Weights of a small transformer language model: no biases in attention or MLP, a variant of Muon for these matrices.
MLP neurons of a small language model. Each row is named by its layer, matrix (gate and up: input weights; down: output weights) and neuron, and shows model dimensions 176-431. Each number is 128 + 32 x the weight over its row's rms, rounded and kept within 0 to 255. Numbers have three digits each. A neuron's up and down rows have the sign that makes its largest values positive.
After each neuron's rows, "fires on" lists the tokens most often at its 100 highest values on Wikipedia text that the model never trained on.

L7.gate1405:167123157149119093133107132151134097133159142143137163137074122155052148066115206107175089141088137123143091092194103170106167131111140083127096180100112156069129087123131124096111177095136160107119150087115141073113129192145147135118041151140070162146095107144122124099114105119195109116097115137120134154054104151117135166124132075153152142134158156109062097142165124099090127142119137065100184226158110082103122157174096127094096141136144137115104201176185090161143134176138075133139121149095111136146115118148128164167119027145188130140127086141090136139106130109099161115155132053139064151158166161105141119110139175186154101121140153084131144092116163120078166177117131129090135070096114166065182146128074156074096130133192177170146148108196164104124181098147160
L7.up1405:081172143160086139121140160177121166125123138082138079125163088136158204131163114064122162102113148171162125142101159079162070095131133148123134118090173115053155089144155099105166155121159081120091098180125174132138056105085156078148183149119122089088101160164117110119173144065147158109130160129130144139177179146134085130151153123138160145181127048120166109146052103110132121153092177149170158090100128090128095088112094101078049166119158079116111172123124102111108114147107096128150161128146127110112176069147157158137069138118134169122092157098096090070099076076162079099166141196161135116098074153115084145087107099093137163177136104084067110129135043108150140123078149087143090173106155116104083154125125101149101093160112124077180122142099108120135145122107112
L7.down1405:142153072102091159119139153127061137104125175155174159106132127132159094140102075149164124117126136102086141136110128148157150085120167182119205078143132039093090115106138124099143104186131126142067145076167117085112092133081059163164087165141187134168126141141099128147131097155113164096139107135158142087108138114103088057145061146102181169065131161101121055135123133057147116094083105130111125102141175133117114174139140116100106151155107129173127088149098128142139132080144165119087143146143107149136176134140141092179107189112052115159076150124125148164123133146125121122137152149137180183116076181143148119108142106111137169141130124171163155076097125124073133140151087182174083140138125141115120158152090033108168119117146129139167180147134069124155149041149119
fires on: " had", " than", " having"

L10.gate1297:168109133120098163171170117158110110130099079090139145106094090103061138142107153088064116118162093128140101103052179135100136085116131115077091113170130079178111113139092175055192085107156090123137113159100139107135138094078123167112131182132164070114065102146128175077179114117155124132168172203091124152087161107031141107120104079111104138180146101136131159135125099104080030116087122122093125128158166100114098144098104103137144129166065181148087127119114132201082109080135153144126126137140121144137148102070109065122084075122087159126112100066123133135164123146136169140171177144143106130066132111147136144143127105149124194138087131152178120129117146103107085085162112125134140118124116087115089120126162096127175112104115147131148128113160127138110131109203089
L10.up1297:122087162132093172131113067153142151155076100153152110148110102093121103132078062123140155067116169131158148141136104091166117143131125119120112120093165091145130152153088104086168115127166116119104120207141103150080122173114119135127130128127145154162102109094091142139125144101178103169092102137092107074130083193115136097124112113090145125154146173107121100120179095177148115130075037162188134097132181154118125173160170119127174066146081149129157103122148108077131138099089162155093150122103112171171066142157134128156134165079102062123165121151133210117113118145162137167156170137123145138104201086091095080053150062108108155121086108123144100114116146152143121058177098134096079064166140176113121135134076210086122105174116114142101112056144119068079076174088071
L10.down1297:155175164141171143149100102107157105138119147111070188160091119089110170089175129145166066180133131172145168153138086154166125178163120125087097096100117079131168173082180083136129075090109132146140174248087162156141131117109121160088129095160159091197170130106158171121134096103181090162146124098112080101167135151108135121140107112091180149093116087165132095140122170137086136100106153078188084144175101118096116117138103115110146159038124091137093115145160108153130144132147124146136105122094136124218134153136160129121146177093127123165115072095114149091121185129139158173132114103129158155175143129086139126093116128125190112091173219118144103147181129106129127145187111121121153183121117136096147123120121139111161152145097118131157159065171107110124173107147095
fires on: " in", " |", "|", " for"

L7.gate1471:124153118134115106182145218126162185124155104152110091125090107126082144129137153110135160199150149151138113102082105150103156145143132192160149149072238195198116132160162125128140153115114094168132149168119061039088126137127101111125053128131194171155155096150166173106080099097115134128129090108150142092094160073134150155147133120134110161145159106119169138136086111187181099140137138105139131108131072130133133102086125130141123101129152130160130080107206154114096092122138106084149132060090096110138118108148128127109117201125162117131123132164140131139116169150111060082125103113112119080121116154130100090112121095082147188132144115064137123140117087116176105145126126100184106099123103095109166090108109137177136151100147092152155087146102091169097127089157088
L7.up1471:078129161106135099173143123134143162078125112154167068163195126130108133107153163127101162135148104184104120163128104163131139113151087125094189121138157165143112136148191172111109100107153109107141101165146107078158068199081121128133082108151123163113128130157143153094084123098122141127191129109145148115094109092092136121227171108143123084166132124123174172153118114130126103083134100133129070136146137137106150099116113086114149122167160087121167117102141069177090131106068126125157109102143142123145161134131132155128124103108176143086143087126068147175069178142130144095117101122109131120102090123139091115062093084087162158084156149068142168160147150126169082077101185107164137154131063098135120220128086191210164128159138112201172105133126148140133103097207142
L7.down1471:065190140080148078147082109174138106115086139144160166135144132069128129156182101127148148193132124156091112124146137140186188162099136119147163151136150157166159079155125125134075154104137113147153120187186164081101138125130138136063068097134157161072135151177050161089098121113145072068129137160145098127072142102080057098178106116146172074095121139123176103100130168111085142165128164165160121061122077154109076157100105073153139099145091030155139097144121089151081098123120100102132091176140058122115076200165074103106153152103115161185099101088136116150116105131140098100182110149142107100141146140146090112123140079192166144118177135109143094107089100135174059044170163118140135076176128109088105134187089139148178090129183126143132101130166135088109122083153147
fires on: " the", "\n"

L10.gate77:101110123117154150109153185147143172150109164127117098158122114097120173122126116130100150101095114120122101148134143126087169139168149206027118086166120139168193141110114107158126106081118115135151120212126110139085150082162097079078147160069151119113076206248170176171082123170146105134104096092081155129151127141076138099095158125158085126170103165122182157115164010128116117150137091120141119160193099139116140098140135112120113113145142122137134109140121154139117107125111122124140069113088147131185101085098186134116145092139155188161166065112071081182161082114124138132132147108150091106036095158178105133139137142116128103082136148176162132137062172091123169096069136083085113179165166079158110092128129133208111063168131143119149163090133084157100179163144130
L10.up77:094186130119123090126137125157101154098173129126157056169147154122091128041132183081116097111081125107151096179156116138062100165095137152082139103143150109162102145089154131155113107067128148130128051137094116096114114148121083129110095127088117084116111124145140095099122152108234085139143086096095097106177137083072144155138132139127091054121133122134131119135128128106102105132150135222138144166087103149106101102112134138113134092130160134190115132160096098184081092096109131154168125094197155143155024089074127131123164097087094193132176124094108128146107111134172131136099072094118118111042102098157097110147111153133138108127095114210149105127132121092116118093032163111108113123151208145192123140077118100131158108146121106149154126100123202100100088108109082
L10.down77:085138080133106140140062120122129154171187119161116160114100133104147134117136145109117161108144142157142180159070153098028035112119156159136077151080078092176113143149135147140120140102139140121146120255134097136109151120148143101119097159127163150166120075125129132091152144114148117164050100155166165090134114108098127176126055102167125100153134159131148072089189153140077122123151161159103103100074069149159136148135158114141125079120115108106110071163114090130197118179138182101081098036125181121150255170082125079129129147150129099117107134091196079203136150145143115132090111127101120139134124155110108116144081133145141092137130138090155110071159143124073149108095044142113090112143134184125090113102129077149121167158141141154147154106111126076102114100182098
fires on: " the", "'s", " his"

L10.gate671:110155159143149124178181130169122137150174135166152158152163094118108102090150063156054101131091069154082082094125117121046120147100135167089145117153100134110090077111113189183102150126150076107183144166099108135089151136099080163124135156070197166137141133098110184137088098129174140128144169129119178133073113115122124030150131103135082161121151116164095118108139175084058128139136117166131112142110131067174147140184046066107155117147185122104105130122110170109115161089163121145130142140100092182156157083114111105123112146113112122139123093128136087114105133140096118099153132105103089101161142155116097110110170186151106173142102142061077111123155133124130113087124147128121127092084111166111151068163132145123062137183151129108104129197122147138148103123206095
L10.up671:098130136088136145135204136116090169099189123192107205150099112090136094096087136152045137158151115114089174095154140065181074101119198129106125164149120122131095162101137052132154157182122155122167130150130125080081134097085107102149121142134110150137060049107138097100147145105099170100176102146084123132147172070160141109122131104081098138155068137103168122151134094093063091133127207155098138120130143125146166171128122139085111135189184116061163152177126149094137204137158142071101085179092100167071104118106148144181161123107147082144178107157148126136090154062140155166125132169133116127137146108126108113129099073167164103186138096090174087078186062111072140160078146139087042103140090159095133103121114092147127116130143121097149105098109118143162106092114122
L10.down671:163113123144159145124149117129125135145148154175103188153175120165099162176126071185107050129091146186095209085056117152082157098146122129151166182146096101093155165118113120152112152145176139098091124179133166113126122148142132157075159123162127153132113142094154141112128032139153149137123093120155150114129117115101092027134138103140156210145149166132195121156178135083132084150161169150097188103141117098157153147083094106180117119140105104129135124115099111120136118112167157155135133098090127131110082159159113069174072145103161166106133147102090149158135125178148070147089130128126106131118142044143077068163154063068080125074088142089142135070137108062107085120163089204121126081124110113084143124075135122148116101124194152110120144158172101102170148136154125
fires on: "\n"

L7.gate1306:136187123164121113138101180153145106104148114115158135118130148120173127150116138124112112130094112090178185151111148119117106105136168085144138159164121136187100086132114158107075075078104097106200182156139148129142126125114145154132133132092058109104063123100154118093106127088117098092158132139128084147117188100095124188109101132074101114118119112107084107223212109119101092097079138134137098136154111120119154174152103157096146152097125213191187094119087136142162127124081126139156154119134082101151182119177116123158087118086175196142142180142071082128159146126158153228064083148132130089169175064104127129144162139144218157068112121069076109079224117167103125132106140113135116133146126117115111112081140097146179075113097173103144132128151197176161121152121200
L7.up1306:184090108128141125095112090161080143124164129208163165113132127088100129111092111156170128116201118104157110169083083080095117146132119113137150139088126084148083136145142157160117136081132153157133167176089135175159118168132104103136108147157143136150155080141172057150117121135162137110117107161102112118120139146190146081124138099097097106139102105193115159129183061109150114175090049062081093126147119115094179075129078131109096085161090198100183147158128094095170092124156145112124129161124098195157183142145116079106126150198144193147115108182143158046175093088118139128132106096154131176174148111095116099114106179137108145124125130140137182167155052103101115201128106150104094140107107123082085095138169154095103088094106133127153115113179169114125132080061116
L7.down1306:105147199107070119168063176215146153105110142127126117083154088136177112118153111133100126114116099197162092113135082129030080150060113142125156101107132127127157116090167067155119151097155140140143160255153082101089155148107127142095146164121133122164117162123173111096172163127138101171183185134094088149145107159108101169139094123122170226158137093103131087089107157086141090137103093146113100154102129124111115131104173089177111174123151111109150074119139118139120135122142173140152113130085084181165074170135154135079100132059126131160114174087122139181137210177169158137094163105131130121118154096107140137101155183156142126131171093135111163102147102107146144160115094123126152130102127146117072118108079136101145129108136126168132080074157099089148149105057150
fires on: " among", " for", " some", " of", " by", " to"

L7.gate1260:139157124120140129106134147128107069101108105104143102106158116101055175118087050136102124092104135157094139101146128118149128114110133099124121133118142130202140114155131136109094129156142149116110130234061173123100055173121128130084098154129081090126119159076117172099136077156085103089161107104120129065119118137081106167115078160088135183137127099120106095124108083108101137129093100078126141132115149108162112189067084085075119095121057163123096180150139123062134122141154118107120191123141095143139131104113137111149145174117106099118119147108132108165120206107116151143148192125122119140113166112172084153085092160108137153073132191143219118087135178126140121108139165120086071166113160157148186101143080134104115131112087136119154126106151120109114057151157124
L7.up1260:117100089123117128168112114148051134140079104114156120173142100100099147169127091091161080106171122099137128086147098171153148122135122129159108140175114106106085145172093178142115157133162111179125137219076158139171057139119084099115073125083086126104103128074123125102067111143142074080191102192113105163157139172125157134119102120075132186119133117180191115148159171114131128140153083100132117094126139119129134094094074103104143103088123161109168100171111156155146105114148106070166152149141111130163161074137091159184142142128115115125129117146154132069118110147111076124129156096109145122092133103164113131088104120086148192078097127088160104116099186142131134135163116162075130168121171070125090091119098087092154154089150175140133164137176135176125098146107128
L7.down1260:133079130175082150180200131122135111127063092093113213114116157150061163160112202133083139121154135141147193089151074112204103082135138115136066206129143122126162084074117215108129110084147093117119101172144149102146102167123176179147078081177114057127119163114136148118154126139138129100108124132096088132126131138035145104139136106089085125153132114190100089100141198124159135180124079144127102119173147157160117173150156171136148131109184108116102098099064122160185130126114077204122075114122077157140162120140095100104145160121109125108119163144112165076138113117157131134117105138117184130168125087090167164182195092130142203133112176150141116163164178123108144134131104171133155114083116128142100155125086145142111135152105117110084134149150172167144126115088117
fires on: " in", " for", " In", " For", " at"

L10.gate1806:088169165096180105158138170126118104097132136102113123155102110114153119166128188143131095133115131127187127121090161091074133153103162136148115139077126102117158125106110153140140081127134100136105105130161141120114125096133125099097148115132114149169156172192059164165044077156093094100151073175104115187141174148115144106112173153194142087099096093109099156134084117149165133112089101072139119113168183191110126125080125085090140054046141140158085161082170103086110155169155122168139155126116091171064173082140158137122145127100115150156149139112176089156155162142128095123187114074168063179090145107133088137087089147187182113148163144154135125163123114176073112170169093077140122182068198087161113150177115091117143152129172100158114110093156137110198159170130111
L10.up1806:140128144116148096145141105149083165149127177134155191102125118114093139138146078119140099185105075138119020112061101114157184189152156142100129103043093080110142142170144161127118159123082087106043121102134151138075130095113177067103111124162123107165105151137129095179126102154165032142143141094182150118096151127076173110131193132076141136078106082104102096099146138124124111170127159090054101129172121150090138116106093103103106097162131074146148140114151159121178174147150103144090139082107166133079110141137134122144116090201152116187138080153154106100146137160097118076073147163134109066101085145087087147089193142154066138164142148136122134102136155057150078186129100137117103154135129144113120140191132065147114103069170101107158104123140096122119209148105125
L10.down1806:151153100132124090161183130121116082144194107117097152134155173127106151114145195118119126131139104172107117157145065134164148091103118110127141040066102126130079123189135119111094127140155111174165148064162105120114164102108116099037118194135101129055118104093121071122116138150137169119150125135141199188167255136113122084087162148179116088055114148152157152097145103169097102153114115115074122138137110148110132141146137096099105080099148117137130108094118158232125139183113084156126118157132127151154114133133118115122140133116115108148142128116092154132132115120117100122165109134115105183119158117119084080110157151125127114174230090160129068138102162169193146136097143152129129172072193153130118099105139135094101209100111124076093140114081120136149146194098095
fires on: " as", " so", " too", " how"

L10.gate2024:131090131117154162115093114123128157127114112117104143117147154128147121129106206171050074162142122129165137099155143137143133121150121166118145114171103067161066105183100176092173075182141131108178079100144120110129140089081138173126143141202123136145081145108118095115148162117164109086109093127113070134146171139123208169141146090122121199153162142138124131080089129095182118114110113173095148144171132101104090042165102127128109117115130169109132134144169101121107129123117194127168118109141084129134119113147175116134127138075056091076152096115100176109086099111140154134168154081106115098074141158063141128089185159097162133107085170115154138157149176114064179128125122098161129135060155127148146141114112150136088118060128102152111074128077154148085164148124158
L10.up2024:138089138169120154165150190118207145097101183141167106152167091157070084148095199166131093120124128195146125120172149124106149119086115127116182079161128085136103139132104113140119176115067094110123073136100111079148151095115172111101097171100137126156110122136146140140138110131160116146087148136095140097089115136146126139152150166092149080158158100151100124082095058095113132137077155083072101154124122130138131157118086098130167128100086160102116141126102079126103091152117112115136151167195173091173163164140042157169153183069031180124152077132110161159148145111116097106123097076132178119121079088133125137141143169094176141149118118104140145098108202073200168164159120106145142073122170117120194155145186103184084127125059142108170104101097080160115147131133124
L10.down2024:100108091153121062158127209151144166128117090143104164092072101175094175152112168173162117157126121139153150151123062105074100179113133103073093099086128132150161131161102150091148135164107154164108126138134134088128085090122071157084142188172180138160098174106116141129175146093126129111111179166119117102142176141109100088200055148172097160126185173123116144105167111102142131101011111211173128152115135129201134108108130126198149115041082127140102090107143111128126114130157135115157100081138151112117173175158138141079117099137127152087141166087071119116106143085083082085123131124110155123141131094145186101146113118178135169178110116160076151101096120162154147139184116144134108124110105103116155083126092135138132135178143103166101159138078128118120125145173108
fires on: " in", " due", " of", " based"

L10.gate973:173117156115155064118122182129092130109169110137096116065127121098140180090126120155116101087118120145121128123159165158178125131215194179064182079100115169110175129104143109125156101086135122104141112086105139133112187203155155132077118076123134235187132122169177146109137123078073157161090145125140084096117142177106168147081105097133185172093144115131167237109103106167106182125123126158155092120106083148125138091147067126114144151155137124148163045120100084154110140103118104100114124108132132143160121120132092122128098169141181167104183095131142113165062147121146167173180158122127157114163142148096114122149113144158147131157148083087145129080124122099106174131103153103102103076091097127147123143150134123081130083133113133171126129108074100168160153107160096
L10.up973:179125144121099104103133143202109127130165118131185105109129154148139101098082111108125198097099104192134104104127112134147116149108155108128132087125106083107135177165154132143132142129133099148070148158117086138193125178102131178128098131137097133092152146136123064106070111132138100144142153094109192083146096140075170138118068135091110152126191070149175057143098086138099130148144059105192099065174150115148138129147125131116125155132041089112128136121143150116119195093124114132163078125077135163133126159115081141128118118137185165074126118174135163122099125101108196129134202132122119098130139197161099186140127086080114120080125200146087135143173094100089162125173126126119167150180136119133069142118057163114120156103116108131147098077093107177090069071125048
L10.down973:103106154118121144137113122123094127063181130155095133126101146183119141107078099081137140117140086070174150074136145158154111132171083066141161126073091085107085120065122141103192080169126065104148111147159134083154111131129076081091166142129187136109127091164103093148133132131134096139125131125132096079139124143098111105099159107070117118128122207105144086094154145122121172099146166086131099107168093143179146148150119163119094172087066081120065193176185129170106137079102104085144086166139189112092114063126083055126119189124104115164117145068106167165123189090109139111077109134152163114121114106122061150100125151142118142140122076139107185092089152194204075144131084181111130106164106139120143113098061147089119160149087180105126094160155120117150097171118115
fires on: "\n", " at", " the"

L7.gate886:137196164144141157091141112143100060107131128136159132164130118151134121142070099108144106148158105131132099103111113133122115174129117135180138095092070118091190112157144159078056122154108084138114118117122160116173092154154169158115122172134132088149093090138099139146086091126212144165137094167154110132125205120107081105110147114140154126148159131131154144091129129155083133177166129085149070105183113163148113120139140132101118126095129123066098142111150179138115116140136118130163188140165132194139162080125169100096104114151106135175127168101143030122195099155153084066107135116160119129161194109071097149101119138125121100172139150155059136155155127105103122167123197139149149142124157132173093153185086122114150143091136183202020053086123168154149170211099130
L7.up886:098148166162123219136187117132102151132099124123114157150180155099110161173094107110218143122150121134156088112143188123128112113163176138172174104128097151110150171134166141122048161111100095158146095126173157163115098158160148174143053166139127111172118179077143116079139032120167132151130148173155127170161181150090109153164126154128168176133182154109150179142132055122066084123133136113174132106122127112177174079105103125135102108072168123088102207049161171153100122137159129100115143167161079096099120113060163170124097092128110128112158107124098107069125161183148130090172133120133099173126201094096127146141128152083125112183131171161127099134148147125169112107152126119159127179159149132133109163167145092155119067099156126159102112130093120181187155204153157
L7.down886:146151153131114145143173145145078145119168180155084150169087118130119132169112127136133107128202108079169038057181182119211132144065124088089149110118153122058150129159160162126085126147140140111081113110125137106119163101158124141100131140109153146117138116083088036130126122174129143121126107177187138103146115110119144079154210122061180099127113111110109137089146185176079091084153142074157119089093110106163099132147193110096131148084106127125092103101144148190082148117139084149096130153179101162150129104153197093115084135167145141140095169118185137116194182107125118116085125155172127199089158117071086153142136186111079078104155132182061117135109139118104082145101159139159098131160133086130097105178119112146110165100166125092104086129093120120139167135106093
fires on: " so", " as", " where", " very", " too", " how"

L10.gate1887:119106114106111158149116129101128100195149179154136151111129124147125172105091189093171149139090121169139089136137160110137100151129110140118153105087162085163156086049102091174199061136095149160117075217090155111107150145104138128073118146187117125108129164062132181066072117103144134080162120118176160160114159108117149165141110114065169104151121142126161105083140071117157066146154067122093132162163115139115146154146066157089150164137082186167154199131123086144151128143109131157140104148167137128119184114179148120109144125158139083138137051116105156153068127155117135140092153140143162154085155197117091161123166102218141145116162148162114125128109109147216101059133191182073186118101126147133120169163119090072123173132140144135210124110153176108157087132158087
L10.up1887:110102122136117133089174140132104141113087144144147134172155187080091083113070162130076107091175139142136120102159079149185146117064080155063155134124105076094132116116108115116149113148130129110150108172127162122063143123038106136088183120176094140192049147099135136121116097153149084194140090118087095141075118121153191163124147097076080128141121134165127163220105145099142129167134139102081086164159133134099168116112127185155160113131103161172128136066138101104105129120115127132098116142101091126142100142129130073162069135112117148125135126143107183154126106127153130134181137154196130175123162098211146079123162133135168139130161176137111107103116081198203136167191155125055101118202215081128158102152123132143099139122070066148196120040156155160155129116125071
L10.down1887:089165126125126095201141111073105126091135095137114124096120160112122106138158140157174113154174073115160177127140106166099122131068094101067164090075189091131182096103192078061148095134143101065096082197142157190081119133097122179067133142095153084129076137119111167112116088158149148112115143124208109156154133098091141142096119107057097145108153146085118139180147187205153191114077146104107135104071182210124119022101149107131090112136190117165085100181106174114153170178134119160145136154148133156142100128087129112129115080145145129094087145085114144155161138148131163155157151145078136128096151164138111111104097101083194104136165133105210161107133166145168157135124127143090077154093116154129106146140124157118140153099137155078120109134130184149172100142124142
fires on: " is", " in", " for", " For", " of"

L10.gate340:149052118109104131083101217119112086136109101134180103119146121099173153109125109199126133124119160125127148172153127098091152106102121117222122140114097103120152115185161091091144153201106087169117120152164145172165135153078148167136146084123117088132116086125089129130155116175156142160113142174124099154149123065104149152076146118166110128178122182133150124092120075072134172102104177071109131180102148128073123121181093101070102141082178126200180170082154135136082078147109123137113155133133123164130133165146197102105178105081123130108152133136087197081105128104125106103126123106186142142119122164152164171161119117122154124146186098065090140120134158115090188093155095102133121105085141188087164092192155127103140089092147189126101097134161197131132123049149106
L10.up340:146127102077152125165139119138159129125121122134180089096142085165075172091146156128117147098204135144119130130143107068047084085189118115140105165116053150108126154114121093110103149125136097157120150193119088104085145172100124093121093152096141184160111100130168100136149128117158106117120154079117150131128128201167146055143200123100132123157145093101148109147195094072133081132037161072170150167195151112117137133152139168086077158094163128165125161140160107137076183085098121090098160194117102174143169148088082117117152173062183150117121110137114177029131102078091158128106107132116075141164139128137147161162148116142111111155130123098116172125149185130140147085134117113116125104080127094119135148154111093115127095117123170074151083174145197123172116100133170
L10.down340:203128162132087095147083114103160146120172131127133151127085099077141096162189155131124124144151066146128184127162152108119194143117119153105168170175128000061155145121141088131165107154130164137135129255094108115068114138134149067146138069092118146090126113132089108129110117123104138140122141157106181127098152144122156087119079171150095158075072105109138127189093174141154130094069135199140141139130103141170113047094090128081090151138134079112081141139167080126189103133146138199143126106106106167169122129120141163097036165178106145112083131124129151128077128147121086113196134129127149135092070153138128108102086123135077120121127151140187117100125149143102092112114157152141100110127119160067111135116110081116119126090144114134157189157201119133154131147173121
fires on: " with", " had", " of", " has", " and", " for"

L7.gate1142:129127152135073171167137178167108081141135102081159186172099182143134120111094140098101100078152146122079000108097133156163111101096145164090130115110100120173142082129067106195143121148074145121162073108191122130125121119134136057111143136170088122136150141168076131111181161149153119057089080207133144083109140117090122066123116137104131117131148139094158180120141111161133123159171081080106141136110138148173135143108170126117169126107163131116141093100130164166075126130081132170149128175143176200084130083176135126122112106164149140143088181163143081119185120119161164051179135122089089142076145104125164131181129135099138082132106195184112148153104128081086138139098173131152163160118138109140144156132095115148096117062167142134098126134152139128169165094125158
L7.up1142:126139168113125098138139119107117078168103113135172130100145154139130136122110138145074084113178149085105078174156149114096154125104045110139131108074087111087119104222115126157089157139098136128083074119144176154117144118148142163112119090165145107112163159163116132100152105111128113141099116200122124081093059149138145153113096094069084130076187156120141137103114103118076170100108085099111151105125127162140130135116151102071098150131163118172128150088158147112113130135128133166154115161147112117127079071097104152109135150090108172115097102151178117123195202090154110129150100124143095143070103084066194199124177098047072131189123116103101146082068148081110180142121137126104127112125108168167146146193147159092119072118164151193060135097093135088118163144115091
L7.down1142:093117159145114125141184163147141134162094109106136153171121183174123103154140164164183070082180134177099050118170159118142173087082095125085132155069151095176129111142092123147153092110121141115154152091127114120159119125190119131073145121135129203113178153175154100171144078125109070162151100170137141101081110166084153087128109150130129064097092125088077146081089168116094134149156107115120160139181090095127080110126175120173134202088168099089133154114104141143107139073086112157132107092126132091131146118129123143103087163127134089133123114165200081116162118158173176085130122129137128145145107171159106123118148163117087098117170230102114105086083153133092092165136149090168099130155154123054113136116078082075149138080157154167074134142188090101177150113144138
fires on: " more", " most", " very", " so", " quite", " as"

L10.gate1471:147132149143143141071150152090169171161180139160090121114127112123070145140120161154108164091066165136133189184145149119064167162099123131181175101125086126233066099113168159131110064087122129186140127169106120106139086157152121143098078076143162213108166132101152119162109111136134118108125135137136102145108162142162138158097091090115125056198179162171169168133115177100171156146139137148117073120177100147094158081084125193124103100137162135134149113153137106096132087151155113097060175128143174126085096125193154042143116156053114170137129118155088110082097122142126135143110146090120135147108130143121085119104130082161124114106090187135150184186108069146102038132095105120152110139135138147092172111184143150176159137179090123137104138148121119157118122093095117
L10.up1471:061099150113103180093105159128099119110137143126160154121156122088162133050089146115184149112098133101087097084086104164112096034109103135152135183164171126098172138130160156155097136058087123204136113122121125086120097150104135119114118136101139183124106131167092077136188103177105136099143135131148092116127176126106112145128117128102135070163139100191146117161186127114110123122134126061130133146109079111109069124093144147123116125142118106152175115157145067164079107152095142155097185076180138175128117141160116161168122189081186080143135075172070092036091165151096142115122102118149127145074168115126116080098137173190103125145154127142160170185149151142119079069091123190117116120151138165093104147142193151108169106135155163081087160189109117130119139089084111
L10.down1471:127152106092091175123129144129121211137051118078075132134142134122177084115120141111084109111148143142071086124092161084035174136160106157113110184153159094193166168136173095116075132105083161160127121255142130141135048086166131118073138150155178130122094160144101112134119134157155051097170088158092107098117135150128135149093094062086178144123146130145089116129106178105107133086115117107132095143109145174129134079075141131146103141152099145141094135143176086109108125094097122079138074121163090147146133126097172135136119184116109128133113090179164146133137158152090130124127093113149131166136164156149104117137088171103125115123124146062140119125146139131112114094169108170060099162170159127081115111111126076141066155085047199163105061167089116051093141096142093
fires on: " the", " The", " \"The", " La", " la"

L7.gate385:099146111151090142121150140074154158084123143077091131073146164129126168138106179154143178156084148121132134103098117090083159111065140160106136141159174088153133171155123099142126097155128178123222123149137153142098094087145086153119148109113124161188103117110140162109141141119126155074124136152155110140160142103100146153119122158103109140161144108100160110065088051030149104146097113125143090159181148099150144100144095134124142125150061136068125116157142119126141109080078165140175153139113155107100110078121142194124119169138135134129107089040125130162128121085147083134107114066125112167191137111139066123087225128098144091106107105086149153185107174114165120192156132172141120131147097138136049189127134102066145183161086144100155082087118147129095116098160146
L7.up385:120131090158104168169155168111121151114190135123136120157122209083062183063146128162162121083149143102167111073131099104127169100121123121091111157141135115144086171120138130067098163138155144163117158145106083121079114120137086125142094214132162167112112115151208064145167147116153170098158201137116103109132089091086149190092143143113127095177134076164141139085156155094167106107123123172149117172115169135117137105123094127113125090165090123122136150096139169107147092151195109124140098133139143136124162146173140084140101186144163175094181177112142136072152121125074018062178128107146099113118129153086129118110082090092136138113195120105146122175094171131131114160146198100097141120098115116164051108127143062079109131090112062121138018146146170126152137184080128
L7.down385:148179083109134144123118118142177095098110163170106106126117155164072134086171160143097089102083157132146149088079183162140154080157107098088108138105149037111136104089064105150105140164105104016145080231158113137055098099207067169119162159148170107109107082092139194104148174112134118126136142171107094142160132125068151142129131097163117154140147145090083123128134152113208132161119083118120140199130138110152138149112074139124147150087137151129101128152139145152107117174131139100185096094130107113171118133161176197109119113136189086098147118126135090167128142121113154123106158141144109110135234155160049143101153177187133088112153140099155114165200133119130097108138162095097155134132092179151091133111129066137102201085107116125130141080131126110127082182151095
fires on: " in", " by", " before", " of", " with"

L10.gate1948:126172099196143075112079155093117095183064115152087132199176193138114123176167133114103155128133125085125105071107148076179130156147147174125106129045094116082152171088111108126120126117126091121128130164155134119155084097111119111113100145174152088190124177129145124117139122163133153103085118052084110056132117145105106146152202091136194149156152176112113152078169082123189142175125157089077098154140144123121174155088106161159108146117115129169137080144153129119111110194048078144132075133119113055113146156122138161168071131090120105116168118115060122144116127133115151100174090136118158197174116168107145149089106120124106127113095088141098119116118143123162220117080112079076136173080168111086146158162100102074169120118152160112140080114107114107138125142140141
L10.up1948:134132206181139068156112147116083097085067101176173046149207157144077136125155118150122154120187144157111124145118142117197160165140113107124130164093099096144112135144104093086120130182152157152111130131186120126149140130132117189158107137180133066162086201174109164223202126132133158139098087121114121127145142094120106183143130052147187078125172136121124080183122110095151137102128170084067156133147080129127085142094160101087119141076160058135132101139160120118119096133076059127207117180143111092093144053163114139160159142098102142139154125119085087088098129130136194129109099076155104089119132129124117099092127182177107123105146120073102123170122105127128144098171136130128119108188078134098116092134125077152100161011155130108137105156148123135158073120147156
L10.down1948:151188140083140153134138091122183092173143129207133102149152114140178124103155156125081090089107062140149070160127092146176107117121142103079174100169115089054162145131112144131139094146123105116125080170157130136163141148115088109147160158141104111138159135090160063121151181147100057075128181097140160079112115113081167108136172130147154197106135129119176144148095104136154090164134129127147139080137166146153125110187073128100157153082118066112171117154123127145096114093147150133108110127138123164146170107117119111070137086120148180144125175139162118131122126151119104121076168135089155166137083137096182152092129169082151156131119048084094107067086111128097173082072145082097094190120104122103108120097091119138102139125109032147132066199135114143203136169086060
fires on: " had", " have", " has", " Having"